python train.py --n_layer=21 --vocab_size=3071 --positions="rope" --qk_norm=false --init="normal" --init_std_up=0.031 --lr=0.00117 --lr_mult_qkv=0.7 --decay_fraction=0.886 --decay_shape="linear" --seq_len=1024
MLP neurons of a small language model. Each row is named by its layer, matrix (up: input weights) and neuron, and shows model dimensions 80-175. Each number is 500 + 25 x the weight over its row's rms, rounded and kept within 0 to 999. Numbers have three digits each.
After each neuron's rows, "fires on" lists the tokens most often at its 100 highest values on Wikipedia text that the model never trained on. A number after a token or word is its count.

L7.up37:530480521473490522508559537492505509480475493484505462503524525517514515488507521552501447513515435538494490461475461496508515485501507477487497450506525490468501481475533543516524516512486540503511484476492485539522521478510484447504496515484466486498490529489463495511500533535465509522
fires on: "p" 23, "ar" 19, "ep" 11, "ant" 6, "ations" 6

L4.up680:459538536502465452457520494490458478516471456466471481499522546467480510466512542491531451524520494470513479464489523465460458532509481498511491497486483513483475515506500465519535512491458463503507452501533514486485455531511489508494535503554501539509504518477491509537484502494501512521
fires on: ":" 28, " on" 20, " in" 19, " by" 13, " to" 11

L12.up789:548500478484467499505491461515462483505499557528484488524521447481486483470499476493518490505451537523488479520523508465489555538536475507484462481486501505506507501491471516484500488472528526505482491504455535499495503536507501529537560475514471497492534472507541498505482535493553487501
fires on: "F" 19, "C" 17, "R" 9, "A" 8, "E" 7, "O" 6

L5.up856:525508538496493488505525480513491473501469487503456483455485553470477491519484485532477492481493490559532478480494462539501507503481506475522466480507504531491474497492530463492527491520531483540463485503480499489510458519454552525490462549469526513572516558505549473519446499502508457462
fires on: "g" 22, "ed" 11, "amb" 9, "b" 6, "en" 6, "ab" 6

L3.up303:455471481523509456490487525462468507524494471504479509489496463473471481513517503492485514496479498536492481472474457475443532519508515514541506526513528513484512463517510503534478462546465536506536490465489511477478510536490521494540512484495507539495506488501493489539450492480530509483
fires on: " where" 15, " art" 11, " House" 10, " life" 9, " body" 8, " phys" 7

L10.up455:484484510489507494490483506467486503471501466500480488518460502492468459505539523509507514503464520506495449531507503549463496520514470490473523486470514468490510472496508483483540526538541462504489502464494514493518467501465485516493576493495527537492527495535546475497456525485517488517
fires on: "." 39, "\n\n" 24, ".." 13, "===\n" 6, " that" 4, "==\n" 4

L12.up409:500517474533514497492474519487520496496493474524489505497534511471525496506546476508496483486491567504506463455494499495505492501484483543440481454475484500498530481504497496472558485483523472480503494492516511498523457491432496503451472529493482500490519504518525527517495525480507514536
fires on: " c" 29, " b" 22, " ar" 8, " dis" 6, " al" 6, " d" 5

L4.up686:521499485470497528481472542492483475521529504542513479488473547505505504456505490536517476512469505508499511498507517484438518465539492498479502473504523519519489441518479481499486514506444462484459470505499509538549462491525500439457497511515503503508460543519507507480499522460501508466
fires on: "ing" 26, "ed" 11, "or" 8, "ered" 6, "ited" 6, "osed" 5

L10.up297:433502516530507534489493488536518484516488516483514487511507510508464494487526485517509527492496492530530465442522521507539497522509547496463503496484500467516545517541520458519532514492487523504530479512501510515517518539475498499509491536461490490542533459499525525512488482499524516490
fires on: "ak" 21, "am" 13, "are" 8, "on" 7, "ol" 7

L5.up364:467493529480482464503511462532523456511545526490495483479515519433491505523516493473485507534489528504541498454502504488506536560467521471478445459495487489448526518505547466482531557521502469525488506509478529469497520498446476480478482497498508464504532488487496550489508536545476473547
fires on: "it" 24, "ic" 22, "ig" 11, "b" 10, "eb" 8, "c" 8

L5.up1065:497566458464476459459450499451505501525494457515466482507454503464503534497511486501481483533460478472495476484483494495439504543490472492481531496440506497514453491524530515515481502545509524489407472469549489479511507499467516482491510492528489512491497495508480508489496538484564513507
fires on: "es" 15, "i" 12, "s" 7, ":" 7, "and" 6, "y" 6

L7.up990:526555459515457477470504530536501485489431545528460486451571503517506534489456455475511474510513497497552512513480494491478534478538504556495469488511488484477528475487492451467526518517456471532480523520487521488520485479494469509489539518533545508497512523461508504520475522526495506486
fires on: "in" 37, "ic" 28, "ian" 8, "ia" 6, "i" 4

L5.up1084:510502513507496516515490479542455476497467502477495497508518556493456494529502471490519513478508529530448443482498490483483534494480558479528443451529506580506461486510515526507551462502519532491544460449499503464492500518507504484492513540480512533541520522488529502496508514518511493486
fires on: "F" 17, "f" 14, "E" 14, "ru" 11, "ra" 10, "r" 10

L15.up1145:498479532501516501489447509512511479502501514468493523515554510533498484498518485525509537485528481522462504508541462523452474505491510500532506506484542522463500482508547525463521467510492497496515494518488500476514520515493523463456516521470503529507492480489548495515475484489525520511
fires on: " (" 29, "ipp" 6, " un" 5, "un" 4, "op" 4, "ail" 4

L12.up456:477463473480503518486476493472443498517494496510496517498509540486521502499478505505505542540470506536473489493533505490484488538545484506509450482495496550479506452511515482482539490508442512486499518479491558517537507508522482479465480500466472513490510461505503550474516498481492500489
fires on: " Col" 25, " Cl" 21, " cl" 12, " col" 11, " pr" 5

L10.up288:474465517470510539467500483526464491493495497536509487486512502448494532509544515519514528495500501499514534436483505528525454522476526500500507466530501564464533502562494519441475495497495536477538539448507518523494557514529524527502499565491460521499496491475534536469504526510514475519
fires on: "ract" 19, "ect" 10, "p" 9, "ct" 8, "ro" 7, "act" 6

L7.up673:563508459475481450477495507483530499519508501482507502482492493477455477482537484506471488505515549505462481510521496513508510543528463476505471512495520488474478485465478483494497519489543497497522493501499504483509510511468479464497485491506529500503495482453528532497506528459510522474
fires on: "y" 33, "or" 12, "ro" 9, "ory" 4

L7.up602:483474508464506492490465482573477462510464460500525501487482527479520480486495443487524480462515521488449486470517508476456482545472496487453478478538509513493515432501458474517555505528470484503497494520529510522490446526496530463521549491492512487505546483518560512534494497485477514504
fires on: " (" 26, "od" 19, "ent" 9, ")" 9, "(" 5, "ed" 5

L7.up546:554503468490511515486483467480468505571459470531446516459546544504475518518503507443496474493471482526491508469487493487503494487507510528498509504479553486496496517519513534501490485494518555512498488512518533526496504479506528467486482526442500534472510495487500518455478482482513528492
fires on: "er" 23, "ot" 16, "un" 9, "ter" 6

L12.up379:503492502522500536506522474494524490489508489485456487461534480494475526503495498475495519471530470556536506451496479512503461476510503517508515455461482497528523526527576511444513481499474538483476495522511547507506514495448549481495504564500500479541534478461510534486499500510480467496
fires on: "un" 32, " Win" 9, " Pan" 6, "ol" 5, " Hol" 5, "on" 4

L12.up393:527513469521539515528518466486501490493515503479478515512483487522484522449557485537544504490455496490464506484470491486501518497506516512444495466515496497498530521531516488469519468533548474501484485473573523467513480469468488474464512492498483507491503493540499502508503523453518526522
fires on: " c" 54, "." 14, "-" 10, "r" 9, " C" 5, ".\"" 5

L15.up530:506524515466517455475496488476486480494529503501476493475511500474458505485473502520476512522500496507534504442461482470479491511500471518490473461498502566437477490507507490528492451490479451544495475447498477465503504500464532549533508523485542488515538485498473527490449547534516515546
fires on: "," 20, " of" 13, " |" 9, ":" 9, "ing" 7, " com" 5

L3.up1003:524465468451516472463493485486450469497526526523523464465477503490499497525536504487523539513436493502515453454510498481497512459524524479517469484518546548498530472494493504479480486492452474486485500535542541504550497506495523482479489492507472505524529498514540523461499522503537485451
fires on: "or" 25, "ment" 12, " support" 11, "ouncil" 7, "osition" 6, "ent" 6

L4.up658:479484538519483517518474478511469475523495470486494488501488538478521489509530449511465480518499558533468480514535483520455510535529510519471512480522481548509459443467498510496530510484461483510527478460543471511458469539492510481460504473465529525485528501513504507497477494521477543493
fires on: " (" 47, " be" 18, "ed" 10, "," 9

L15.up589:534491537499458507505487541443494490466526494477481498501514531522522533473487510492466509504480538477486464520453515447463528510487486512477481507497491527515498486497489470486527477477440492504472497486501449508508526476494523518434489474496493559515468498500531498478502529474478536476
fires on: " as" 27, " for" 12, " on" 10, " —" 6, " Best" 5

L10.up512:517551509524470513500483542464533501567467507521445505520525534501478463513469462499491501509531526479507463493501500535454500482519519532500466529497511544491511436548504516483539461463473492480453526514527510477503506505485526488478506496488583474546524538497498510514457489538488469455
fires on: "ing" 21, "1" 19, "0" 12, "el" 8, "in" 8

L4.up898:530551486492469504482507480558497481516468489507515492518506513491477500486493491501554463527519476523475504545507464483480507486497463545486468465469494476544494512519466521485523492469491449489510515481523590503523468475506486482475557529521562499496466486513528488456486538515548521536
fires on: "ly" 21, " be" 20, "ust" 8, "ur" 8, "ely" 7, "ir" 6

L5.up643:493510552481514507455449514452502485520462532490505487504543518473481516463525500524506494502513496469549514471479501486470493495496496519457429484473500505462509522462493479475516505469467498508508476489505513484525454537491542511452492488514496526539496493479473511529463504486481473489
fires on: "-" 62, " for" 19, " on" 8, ":" 5, "|" 4

L3.up261:498529481475481491445493553509508491508492492522496449495533518469463524481503480490505494524464504465495469477496500456484490517492501508534440499480506554495518503505519460499522516497458495503527504514518509499526476486481487501518525464496520497499530473483499534509470502488512544473
fires on: "==" 38, " by" 24, "re" 7, ":" 6, " of" 6, " family" 5

L5.up244:514512519464499524520512512542446458469501503508503481489502524484495497516465477544564502470525486497464515503499484515472492492485535484506451454527488547491537495512498508494497487499497458499476521483491494508488505532498551493459506509461516505492524480479530532487484495476489448502
fires on: "s" 17, "en" 12, "ess" 12, "ens" 10, "n" 7, "ass" 6

L4.up738:455538537505508536488466475501497497508500456500495476461504488543492504474487491532547470536448534568459514529508437476484487497465485493485529513491537507463522493496494506460521476454502447539505491519500490464476466499517472468470494412505516520515492484489484532520491503518537475533
fires on: " of" 74, " in" 7, "," 6, "s" 6, "\n" 4

L3.up1016:501494467523455476541475493517515498495475522525448499484492473473479494433504466508519504538468438508545470494482533505480500512547510491506497508520490519487506501497486486527509507510472493522532487520581517498513473525486467491461493507496542475509525549514512510537439497449480525510
fires on: "-" 35, "." 28, " te" 19, " Te" 11, "=" 5

L10.up919:505527490532528490536498518535510474550489490513512484504512471519499496536480428510481502482503504541516456484534498468494483545532519516490492485474517500517525513507501498500506500516510461527461463480479540467500522503480511490473483549509533505559544486521512543476498502508488480509
fires on: "eball" 11, "b" 10, "amp" 9, "s" 9, "ey" 8, "ing" 7

L10.up717:484507463519518482488462454513501472509552523506536458510501493478532459485505512509483489518485522472516513507466501491524520457540520521433435482481476517491531504538484471508496517492441485485486483521505553515546494504471514462536474471501491487512523473495501519513490536504521510523
fires on: "or" 23, "ent" 16, "ir" 10, "iddle" 6, "ony" 5

L5.up863:495535487510480494532465512512484503534479483556483482473503452507466471499446487508530554494499534477494507450486471515462468494476519525459537496483510502507541514541492447496511526455483496512492473508527494535511438495476524482478502449475534552531526473518492518473459504487512500496
fires on: " " 65, "il" 4, " of" 4

L7.up855:539536538477514490507483496472487491553481444524457519477478534496506483491526480488484454526481566529487507528497451500453507523513468480549474477509512548472512499524495507498536479468486481549450501474487486505503489524459499478513510538503508507551527538522506509477451498491498502476
fires on: "er" 22, "." 16, "ent" 11, "en" 10, "ed" 10, "es" 7

L3.up48:521473464532455525482504494521475479565517486516507470526485510520474496499519537467484491485521507510482507498507452491463500475545493495509496519483544486472518499516471498469507516524527495513457512479488498490530498503511495491512494464482517494507530521519476497515525500505497535547
fires on: "ut" 26, " feat" 16, "eat" 8, "act" 8, "ether" 7, "is" 6

L4.up1139:492496507503502510443506517508516486509460491488478502502524488480474485504509514541512531523475522458506491486500440472453521513528519484497520500445530481468510508485547474493527502535488489514505471440489504498501468471530530498482551521498520527528450488466508520511477536531523448501
fires on: "ard" 30, "q" 21, "ath" 13, "ad" 8, " Richard" 6, "ich" 5

L7.up1047:476482528503494516486510520499479491498479499540482491512469480533439477492460545494556488466491487512508516484482460476510500522465517499455514502502490550446542494499482501519485504494494547481456496474552504476496450537507560503470469486504561532515519510513467531484504512544495523474
fires on: " " 100

L10.up1132:495480492528441484508461485505445467494508509494490480491557535479501481487507475484561539512465462506529467447477493509482523520531535548529510519518514550492524485519541495432497457487471511495511503484536532511501481493443485514504485526535472495515507526506518558471485507480517492493
fires on: " prov" 12, " Fin" 11, "ru" 9, " Con" 8, " Swed" 7, " Aust" 7

L10.up42:470503484444438557514490475490495501526511473529501492475542526465449520530491536522473458506549509531541512505451478537518492500465527482478474490510508493485543479504515492495505513491508480495524484475486509513536520482490488526472492537487472490484501518467503534464509484494531472539
fires on: "att" 12, "en" 9, "rap" 8, "os" 7, "on" 7, "op" 7

L7.up885:516543473470536471497530491507518486494513554483508470535497503463504462499483482557518540517475504501480496511499482510482544563494510481471538501515500496436499503481537478479530528559530462500470470464512501479499488519492525478485550517549500531494529506510533478487464518490489498516
fires on: " |\n" 54, " |\n\n" 15, "===\n" 13, " ===\n" 8, "==\n" 5

L5.up938:496492547506503492513528481538531449479486540491532501445490512457489522523496500546532493479515476508476512468488470523524534471503557452549462460477504531479528523520520491494497488520508510500525524501483547474491498537497503497477483529480496509527573497551508508518446515490540485529
fires on: "n" 14, "s" 13, "-" 9, "f" 8, "um" 7

L5.up767:508508545494493461501499479519483481509492501547453498520487527489495523533523486493545519511475512466513427468462505512516506513539547535482469425514511485462525494549518464478538507488524492477533525510478510521516518484460473523545531494508516490502499509469504516510472518468509487508
fires on: "ro" 31, "ur" 12, "ab" 9, "er" 9, "ele" 6, "ble" 6

L3.up941:478518526536491469479498506508483502502473466526508463455502539471511519481495491556517487476493510497495479515486484478508516456470522513525480493488524522482486489465472494530534533510470472536510445492529505491514459509501512472472530474481506523487500542502537478487486474458450489538
fires on: " when" 26, "=" 19, "," 15, ":" 9, " When" 5, " after" 4

L3.up59:495485490512458528507507515505522478533466501525481487500493526515477518480453489493536567532497491485499485505492501530440469541546484516480519540497501489473515466512517473445529506502496523524495502486491493501529466498488540436530482484538481529514518540484509516526483561472457500507
fires on: "al" 17, "ad" 14, "am" 12, "as" 9, "l" 7

L5.up50:483519520495512533509507497481499500541502517485527524460481506480483502525533463507549492513494480556525470494505456536523514535512529480455442461528506516495533492503535500489525496532503522529478487537458531504538473563514525538510487520477534458529500547501502565509471471474483504499
fires on: "av" 38, "ul" 15, "ab" 10, "amb" 8, "ell" 8, "ond" 4

L5.up577:537495518471470510500469508495488493530502449503481473528512503491460485497483488526477440511474495514518514487504500464509489493524479532438498505470511542521481484521485525487465458464505482518499486518493489478501460459497509470495503477498502485531464526499463477511507483494476521453
fires on: "ing" 14, "or" 12, "on" 11, "N" 9, " Star" 6, "ey" 6

L3.up3:498529509485478556521528545549465461506500453519479495487515511531504523503445511461479525483492432536479482475471492475463465517523480507548513455515498520497517442510473530490518508492461511483446520494476505483515511515533527502480508504506507524502488489499502505521523516514505488490
fires on: "l" 32, "ep" 13, "ether" 9, "ar" 8, "amp" 5, "her" 5

L4.up890:502493515517441467491468494470484470535468511523491487500518472534484500546479492493524540485475532510493478500455496481484523473516478512469529518491472517540475461485525512510496437517476504477524505508571503533496525502493488519522540480520541525471499484517545490474489479482531493483
fires on: "=" 18, "ong" 17, "-S" 10, "See" 6, "ke" 5

L3.up152:523524478540480523539485507492470472503526513475493488516455521491494546460502498529530505478510498490521456508520512480501521499494494498481480476530497505512470517481468510490517499446471456504537471515546547489521511468514467472531525508469511493477510506510512481457496530512486497480
fires on: " an" 18, "|" 18, "6" 11, " Bu" 10, " to" 8, "a" 7

L4.up1070:524489484518484535517545526538505490514478509508490477535464519519502549479455488496503489531477502484472489441517509525481448503541525521517529510527515528463514481533459497462516515505498502508468518479488478469523496481454521506496520543571496513511541558513472527482473521478453487514
fires on: "er" 21, "r" 17, "l" 10, "al" 9, "oci" 7, "'s" 6

L3.up99:484490521483487551512478478508483488496457511492457508466483497511507476523467536493493553521478464525458471491483464473438489501481519499509526493544503525487507476493479485463552474509499487505536508510519516482484491524493512482500470522472477522513479460483504508541485492505532485527
fires on: ")" 31, "s" 20, "l" 9, "ed" 7

L3.up878:530522500523480513542485504492501459514467492528435465485508536501507518539456493503469473484495473545495486454499498520520498513564460483500523444504499533513472495546518508492506539486516485496500510508467547500510487501472469487497506517480501505538489510486465515509498553514457500481
fires on: "ar" 37, "r" 16, "u" 15, "ing" 7, "ra" 4, "ug" 4

L15.up452:520525484518469539442521516507452502507483501499487505516553539519444483494546487520487533506526537517508502491485505506533530486554532476498456496516480511495520451513502528461533491452466512467525504514505541485540499469482494473489467490499488553486506479516549496506496500511485560522
fires on: " a" 55, " A" 25, "A" 16

L12.up534:488487493475499497517527511485508477518488466514479516514473518500510477524487478463531536474513491539480522459490497524509548513495555498500511519512526546446537492537507484489488514494504497518496437458553494483495490497521528458471516509478517537507537507533462564521504509516488521489
fires on: " " 100

L10.up929:514556465511502488502481473489492508571481470509491501506502471482465475498463475498460510512483551520504493510516498459501485505566497544461498461491519499489506490523483498534541517494550483513467522479462540515488488540505496499498487485508523525488531486474508523498504488514467509495
fires on: "ing" 20, "ay" 15, "ey" 15, "ia" 11, "by" 6, "y" 4

L5.up763:502474503488513450465505488526521497506509546492482496490485507451483492557516479491524528465493521436500484482446475498460533528513545462497527480515501517471531505548511504467540517559518497519490478500503506448455476497502454471541492523496510495491516532507457540480485502503498536588
fires on: "it" 18, "at" 14, "p" 13, "c" 8, "y" 6

L3.up675:525482522484496508518512518516494475483495488521492518471473486505499502488543450502556481527458498470486451479485504484475514524505491453496485499489493510494529491498507508500532498529492488486521485502529507480505454508445488505482529528516489496502531541504518502515483534440466516515
fires on: " ." 20, " occ" 16, " contin" 11, "." 10, " con" 8, "re" 6

L7.up894:481493507517520533507512549512478504524489472460485462459473481528428477530498504520502478511502510492486509455466459501510552516487534500456546486496536529478489490489472509528506498531501498527487475500550482472499466522489509530500539475465509491468542554549494489499480491518502536495
fires on: "a" 31, "I" 12, "," 10, " and" 8, "e" 7, "s" 5

L3.up614:537528511492493517485464494495499527503433528476554490483518556502468526500482452486492515505518502483479472526496484462467495507536500545555508525485474510489471460520465512496507508516479526511504528479519544500493466455494536479506525513472482467499468481502549474486517500482525495503
fires on: " but" 60, "=" 14, "-" 8, ":" 7

L7.up1014:440523481474514536499514560477501494482511480502535458486502539500443521471522494526510551508486483532533501469487463479523532521533493473529535481487546494447506469513544495494518528511476464488511532496513491473507492526513516493532498453495509514543488501495465484473461533513495510507
fires on: " of" 23, "ad" 18, " Ne" 13, "ale" 12, " ne" 12, "air" 11

L15.up257:514484524479515491532501508474487500479494491502491506497482530529483473467523473517491470484504569522486455442523465484469566533525518481470505510490499526510550516476545463494556504539505466457477476460537498472490466535447459477458536496509472510515519535524504514489513500491549532555
fires on: "." 89, " c" 10

L4.up972:477454505544462540533474521482495502527510486480449498506522500504483548448497531520508527467461504494523481491498491471482504470530522521471519475501520490505490504496475465512535524435467560492513511496516497457537518480466448506501481502473471527519469503500492486480466520496496504448
fires on: " Royal" 15, "a" 12, "ar" 10, "re" 7, " Ar" 7, "6" 7

L10.up679:467501528523462498528489513489496494495493510489421496494484538509490528440497501505531530514481481501543481472478495447430571520483577486478510485513484502536489474503470488451492453500460497484527477523558501465503507511497504483480546514515534492487500580488522502494484523502513499481
fires on: " n" 15, "==" 15, " te" 14, "N" 12, " Te" 9, " N" 9

L4.up1058:501510500499509483466509502541504490476512481503526468500478450507521500489541504508571506481509455551491489473496443481506496506462491522478486500505515510457519488504518472487508540498486480510514483491524495520515468539509525479498479480495557477462480538498472520520517505498509537462
fires on: "-" 57, " " 43

L3.up1064:541554528500497548523512518497484464512462491476525496503497516522482524492531484507533504511501469557484488510501509509513490460505468478533479462526521500527494497503474495485513504515469500553518465496514535529528487518508497485485533561503496502545485510534498513440461542506535521523
fires on: "ly" 41, "el" 15, "if" 14, "ely" 8, "ow" 5

L12.up139:468468510492501538503518454512482506524508497467465477506490547485484481494486506455537466483521525520477503503505482513539494515512505462502480506510492575496491465525516496526534503503551519512521514508496500466490491507498526510490474480466516518512478519482518493490499505545508497526
fires on: " def" 22, "f" 13, "l" 11, "w" 6, "r" 6, " E" 6

L4.up275:485478488513445502536460552523476499528495562518484453467491485495509474488490456460502522494520499490516480439494525471451528495526493507523482481515500539493480480544462473491504524492481484528506454553485501486546415493500488494484506522471498480534478516488517494461502537474507525480
fires on: " main" 25, "or" 20, " cer" 10, "et" 6, "own" 5, "if" 5

L7.up16:509509493498518478523486528500491480525486504494516499534542486496483515500483471475515519488510492529463469517472521494515554546515499540492494502513535502498512477486478514510532470485538516470491492498519506479522505498506479486505474504512481503498504497491519495520489527513496540516
fires on: "ik" 16, "ir" 10, "re" 10, "are" 8, "ep" 7

L7.up596:485462426482511549495503428505501484552499523508542478483479560477492472498524509487475524494466510548485478488480511534495493512509503484471491458495563480507547515517507475481532506519517518480471479502484504481532484487458503513495515524497512471502514484486531560532472492496495570496
fires on: "as" 23, " As" 12, "em" 11, "ac" 10, "vent" 8

L5.up660:494500513519491501490460522507485477501529511493454471449481506484523529538442556508542532505430499458511494459443521477474504488481482523507508528482478535446530459541486517478452455487494511483497513508505505478499520497499520551437504496505527530459506491501480552516500516533518476484
fires on: "n" 40, "s" 15, "at" 15, "e" 5, "ice" 5, "it" 4

L7.up526:491513494483520491467510491515504513501521493511509482481510521493448488466525461490514502500498506493517488507508489487459513542505499485485492478484524503503454486535500486504487521539491497503440438485490504486509465498481556468467490465542495510520510471530522473504472527472534505529
fires on: "\n\n" 39, ":" 24, " (" 18, ")\n\n" 9

L15.up341:510487517486475517492512493468504503526465463493498457508518530495447513530528504537492516540493500482509461517508478539490530506474527471501481473506509469510522501536488504498495499497504536502513482535529563480529522485449532467502476503498519512484476483456513526494452480452504535512
fires on: ":" 33, " -" 12, "ing" 8, " –" 8, " |" 8, " a" 4

L10.up723:505497456428456496522461484524483471512488512529469478507511493521469473490505531485529481514519518486500498500492499510491539498504498525460435523519472542494513504485463516484478525484465544521544511523488493530536475516486537515483561460517501497537513491493553521511492490486505490461
fires on: "E" 18, "ur" 12, "ure" 10, "u" 8, "F" 7

L5.up157:516533478509540545533498477491509455478480472545502501501502525493468501519521480515511535464526506492503510498494473494506490524512534471524478470492516555487524461514488489457489518468479457466459464471481484488536507516469487511490543467506532518515528488492495526455515500537553456513
fires on: "als" 32, "en" 22, "enn" 10, "x" 9, "l" 8, "n" 5

L7.up269:506509487470462546537511535515437538516493502497466502497498514491497535493526507529495500511477456512474523480508473502482496494450500533499494460507504490483503547501526517490497555525497503485491531508498541526530502471489496514473515499480501476497478540478513480535478538521510470553
fires on: "P" 20, "p" 15, "ail" 9, "ep" 8, "ant" 5, "il" 5

L4.up1006:502533518491496545454485509500498507508504455469515455514505561469479514523473502547513499493455510511512444457441499525423491505514459518522471480489540511471503493539474532488468455468448537484484494453524522459488507533508540471437457522532541550499485492468498526464474525482509481460
fires on: "e" 27, "y" 15, "s" 8, "re" 7, "ry" 6, "ince" 6

L10.up354:529507445507481456460525525499511466506494542515526505490526554488453520478551497490493554506478495516503450490487528523546450489525519539474491503517524495504494515543499488508500479467538528493499450493553530474537496523471516481506486483511526524543512514512499505521481462501468511455
fires on: " of" 25, "ure" 12, "pe" 7, " Sub" 6, "oot" 5, "ury" 5

L7.up245:503535514496523463451493460461484464526527493512506492505495523468469491510525478502486504526455503498499500449487502488492472525508514498526502482485500535473499509541539474509514485524499493518467443447516489523513432505458506499514519473556497479480526502521490499520487543469507496521
fires on: " " 73, "." 23, ":" 4

L7.up181:532484497428500542476514470508471504525491445519487498502468554478490487493497513477530476521470529543485504462489484534421453499503509493470478490475553503460549504520495489522544494466492502496493489486506494487491524507487511512504488496496533539518539510497517560532512507516502500483
fires on: "as" 27, "ren" 6, "ac" 6, "ear" 5, "ard" 4, "con" 4

L4.up391:521450509478471562491515502458471490516512513526522474485517510467465505502531500511529525502520518488481461515517483517505513478485519520493487467536516518519519499479466488466504500484498494484523462458535506496544448453512491511469490539526499503486465481430510501483484498523484473485
fires on: " cent" 18, " first" 11, " second" 10, " min" 9, "ur" 6

L5.up670:511515497498480477519527518497491496514418452495488473511520513503496516504478510476496520466496475495482478499446499485486479493506533536508480501507510519512493479514476494483532484496470498452464455509511489451524470512559522508488544463484488520527463506494472500484486508537448529498
fires on: "." 28, "o" 12, "est" 6, "at" 5

L7.up325:491529489491505483448451479481522498520492503505496513504448495515492470525538510518502484485470531474523504480469487500493553476488502491462512510466566487489493515522441471527478468493505484526445494527471508470511505524493533490533487500483522495561526488515500538519468492469529519500
fires on: "or" 27, "." 17, "ock" 14, "ack" 8, "ind" 6, "es" 5

L4.up636:463526490527529481511494517507491503530508476489524484484510450509483480490497516533537468505444500549491504480493473461542543496485490498496497503531531515451512503512490461504552510481505485524496531548507521513496506531473479553539514474522504469485516501528471517490488510497533527500
fires on: " of" 43, "," 31, "a" 8, " in" 5

L7.up883:500525493495483489529463462503486503505476477473485481493536532465507539481556497524512525500473540508485483504483494516471497503491471539452524476510522517492457509504497480503519489470504465474473523434530481506545495522529522494424483486482484506496505481456515493478478516485492534441
fires on: " in" 25, " of" 15, " for" 11, " as" 10, "-" 8, " the" 7

L3.up28:509485539451496499511543501489473474504457510463523435498495519483497495467486512528509473536502468504476471536477456480509487503501462475519519489526506515526475526533544525506523496496508525525491488457510507490519474505510504514483530452436486493501501488487498521491529487544531471488
fires on: " comp" 20, "ro" 14, "cl" 10, "ab" 8, "l" 7, "r" 7

L10.up817:532504509513495506541483524516511481517494502550432496511469508512460491544499476494492469505466518508490455515463489474456505474510527495496477496560550562495485502512510492487507482504525526462484540470558516477524471537464527486494529529473483513531508537518473485495481463505493480517
fires on: "2" 18, "1" 18, "ing" 7, "our" 6, "9" 6

L15.up420:520495507505481483539489484470475518486476492534470460507519473487460472536482468515546465532491473506474513483497481511450534510510483495462488517496525523528506496570481517519504464496485538463470478512521525452489477535508537488468477517533538537495485538549470514494499512520472482540
fires on: " " 59, " |" 15, " February" 6, " April" 4

L12.up572:502523486469472482474476493517518484501524497494504537540507490478491478502506500520472516508450538482502510503510502469511518493487496471477467490480500479489482516505482479505507518531481512495463470477504527528495508530526485535489493509484515508551486483522499530484468526471499487509
fires on: "and" 25, "." 15, "or" 10, "y" 5, "enn" 5

L10.up974:482526496514520488479500498487432490514456475477509466485490551468513517474480483512495506503513507468474474480488480500533514532503542513461542492461512510459468517489476484504557516553509511519510478458531489478487469515502572488478517505456488514484543550466500493491507500517500506543
fires on: "," 27, ":" 19, " However" 16, " later" 8, " |" 5, "W" 4

L10.up920:495542502473454538500514507509494440515477541476486495493521482526509523509501507479487513521516497475531494525538480530483495520510521523499478477538452511519457468471483497466513472509437471495504501500525509493529563555514485526491528496497539501515522500485491492518484554533496483538
fires on: "u" 20, "o" 18, " qu" 14, "in" 7, "i" 7

L4.up333:464515510477454499505472565471464469516450506500501489499507519457501515473493498485492507537508501508498518465485494496470511520508500560501502472525516516440494467521465460432502483503471505492498487528520531506548462496470491461491551500435489468503473488467529527527519546486519489460
fires on: "et" 17, "ent" 15, "ed" 10, " ent" 9, " main" 8, " aut" 8

L7.up502:479504522475467502491463458506455504506502482501472494464526507474487497529508554499521518504478504468513469493460470492517504530467547547511496433502513529481536481506505516517498478487491530476524514462525485520501544499448504517506524508466504502491486507507484523502483531477531455512
fires on: "ab" 28, "end" 14, "ro" 8, "ar" 7, "ract" 6, "ated" 5

L5.up107:543488499494463512513477499540497490507489501475455493467535559507456477495528523489525469505514476504519512510518494540520490453520493483509471434523530500503463476501474546508498524447437521529525483499500502496525476514516485498498493506489510481473514507480490517470425519557511531495
fires on: "ar" 15, "ur" 15, "ow" 12, "u" 11, "el" 9, "ah" 7

L5.up61:546572511514488541550501561475518471504464501507488508467490508539493514496509469519493518518480502524503472503467495512468531502542518475518457481531523536492491472492458515464514545454503488490478532517493513462493455495475480447484505534518478502549495489505491482496482519475499504475
fires on: "er" 17, "r" 16, "l" 14, "ar" 10, "e" 9

L3.up1114:509518496472544468483523551505499499472517525516474500485522505472449461493512487527540521502473470503534509514460486530471560519531506508490507485469519500476467526522533478486475494533540502518474433465497542464522472471485523514485507558510506526513511497507508493479453546487490495547
fires on: "===\n" 34, "==\n" 26, " ==\n" 20, " ===\n" 17